{"hidden_size": 384, "num_attention_heads": 6, "num_key_value_heads": 2, "hidden_act": "tanh_gelu", "norm": "layernorm", "norm_place": "pre", "tie_word_embeddings": true, "init_std_o": 0.00458, "learning_rate": 0.000552, "beta1": 0.9, "lr_head": 0.00638, "schedule": "wsd", "decay_fraction": 0.626, "max_steps": 10925}
MLP neurons of a small language model. Each row is named by its layer, matrix (down: output weights) and neuron, and shows model dimensions 240-367. Each number is 128 + 24 x the weight over its row's rms, rounded and kept within 0 to 255. Numbers have three digits each.
After each neuron's rows, "fires before" lists the tokens most often just after its 100 highest values on Wikipedia text that the model never trained on.

L5.down270:092120171136161118172101162127077094128170128128148114112083111157090123122117136116111142107116106139127123092131047098105149140102094145092125121118119119189124156083095094107151108086134100132093173076178126135144125158144140163133098123098133113152132146122147123106163148121129148115128147132112155113124117161139123117121091156117144106128143149154130139146096142162147087115154
fires before: "s", "le", "ach", "x", "sh", "d"

L5.down92:133122126113103144145161058150144090135124138096149123140118150138088136144123119128169111101113105193179101149096129116101124147125139163126081133128109120126166111137132117112130123115087136128108148100149116057105123128124140143132092143123119107085104135123165133129091168108110141128121123085185125174167127121112111142141091156164150125099151159156153082171128130127145124150167
fires before: "%", " |", " m", "2"

L5.down375:150111148132115099099135136165153127120134134133132182101086113136149139160150125140142098141152095121122109148108177142187126143146137142119102095107131120195125176159094164147123086083117080138106108121103104084133145127159132105129153126161138145142115135139157138112097140107159128110147133110092086112105132158126132112176115128155182110129136134176156165187162113141127147136134
fires before: ".", "vel", "t", "ne", "min"

L5.down730:136126182108070111132112112133109134115116147114114134136101126072149101122164118133142154103151100087118142171099141079118139169155118082140199117190153155209124108079129114160122099122126107129120155140099107143166100144142107165128120170130095111120147117127149118130118148147175188125111114123136179112144142131169094125133098147128144120118127136169131150066097127120142134120098
fires before: " |", "}", ")", "ment", " in", "s"

L5.down1255:146115155124132095151150123169143103138093129105146129108171149113162098137135123141135080128122126150100123158120121110118122124135138145149141130152134123164109102087133161121154124131119141146064139116146155154153127117124129101133123153156105096105124109110136137147127154099179152145145140129137110112145117113123083104130167102131093102048081123136094142102147138145126114164087
fires before: " =", "\"", " |", " +", "/", " ("

L5.down603:092142109110157109108149107105138184113141151072176127104125141133154101124152117150116098151100104145092157150162106165105131143146150158138201154118161157166145136094122119135118153165148095101114189149127161138124121160143109108114114109113076143163136124120133120110106118124089121122103139180145127107125138148138092131118156096141112138131154150146174145125088144126133107162125
fires before: ",", " |"

L5.down751:131105140141110121135136105134124120118143155125171167092127126086145119143164140164132135110117103110115080106104158125145053164119130130120112142166102106155146120124118159140119107124079106129104086148129118108129139104125151135117148142124146101126126145119121134086147139121132121120193090119125150075181119114101131130157126110148119156137087126127099125151128124132100104135106
fires before: "s", "es", "ies"

L5.down550:102118140128107096138141113152132134099121135167158128094121112087139162152104075101154113116177156143105133153126170119129117164139112138112088108133098158177091115104131116132146144137122180143121131088112149118124165106139126134145121148062098123160138099107115135161150139143152107155086139161112132154148108138107137161164117149091123123142145127178121178110137109085123128150109
fires before: "-", "|", "\n"

L5.down466:156108117153157168147144159098095103096165113195153167117143151109155108158159096113113140106088157135123111101126138144131188109135166114165117106144083151167119112158140088162135136138171149116100156144144078175138129139138170082158134137149141167115105133130137106141118141130137120179132133172143207100124106127101107071125157137116089152117141138142109122146136168126102130117152
fires before: "ed", "n", "d"

L5.down408:133174118170138123100166118104131109168163095125127157137102096168153128128125128135128110149094154165119128162141101114081156120151126138081124167086126146153119118098097129162106116120100137165125134119144160155116178108135093126135098174129106102117084121121120103125082122120108141119174141146173158130118122156092128165150154145118141137140132115118145153116128127117177177114117
fires before: "ed", "ing", "s", "er", "t", " be"

L5.down1417:136126103117142125167158098108171135098143145081137126139108127116114093136090093144163101172127137175165129149113156186174138123131136124080146138122149086139130098129150119106141114122098144160174165109128140103136120123118148131147145116092117134160105170113144136131118152165117121129125151100116154112115116130134117149100164115138122136104143077095091101132139117124108128093150
fires before: " |", "2", "3", "1", "4", "8"

L5.down1211:145123123127085139139191140114109111148123147110144082139159136145177110113173147150156103121145129115116121162113127090149161130143149134123136154129106114023124129176135125134090093097083106123133109115180099145135170144134162136061091135145095121099142131132126133141143129160099125136141093102111128137118096117122134112128122119112112142112160185084118106124109113169122098130145
fires before: " |", " ", "%", "\n", "•", "Note"

L5.down346:133144130158147144069147165151096127133119113190098142125150105110084163127094143068111164066140158128133124138127157159100124093122084132136114146108113112140159168129121108090145141139114110110098119154121151149123149137161118149116141153140078124079108118119124102116160134130128093121116121109163113118175135166106118143137096135107088163136167137125125103055115083160144164112134
fires before: " |", "/", ")", " (", "q", "ong"

L5.down122:143101129111090129157112125162133072105079137099147162116114139115149128139128104136133172140153159196121159130112125077137086145119123117132137152148094109217119093174144155165146106092136143137143128145160099149128116145091140145152146142172125106136133137134150083136124126113160125115133100117143124132136096152115089116151130143118126134113102139157098127095119111134107134134138
fires before: " (", ")", "E", "+", "T", "de"

L5.down733:081148097121150120124102111162117181089143104137156134144132121103099133120097126119137125128121095122137158097143144153123145077174118106124102136117143138241132106130149121123211149161128145127081101177131162098129130166135113125164153088093096121123104111119126153119142132120175128169129113166117145147111121129136134149126137112158120161116107187132122101169167165102092135134112
fires before: " |", "F"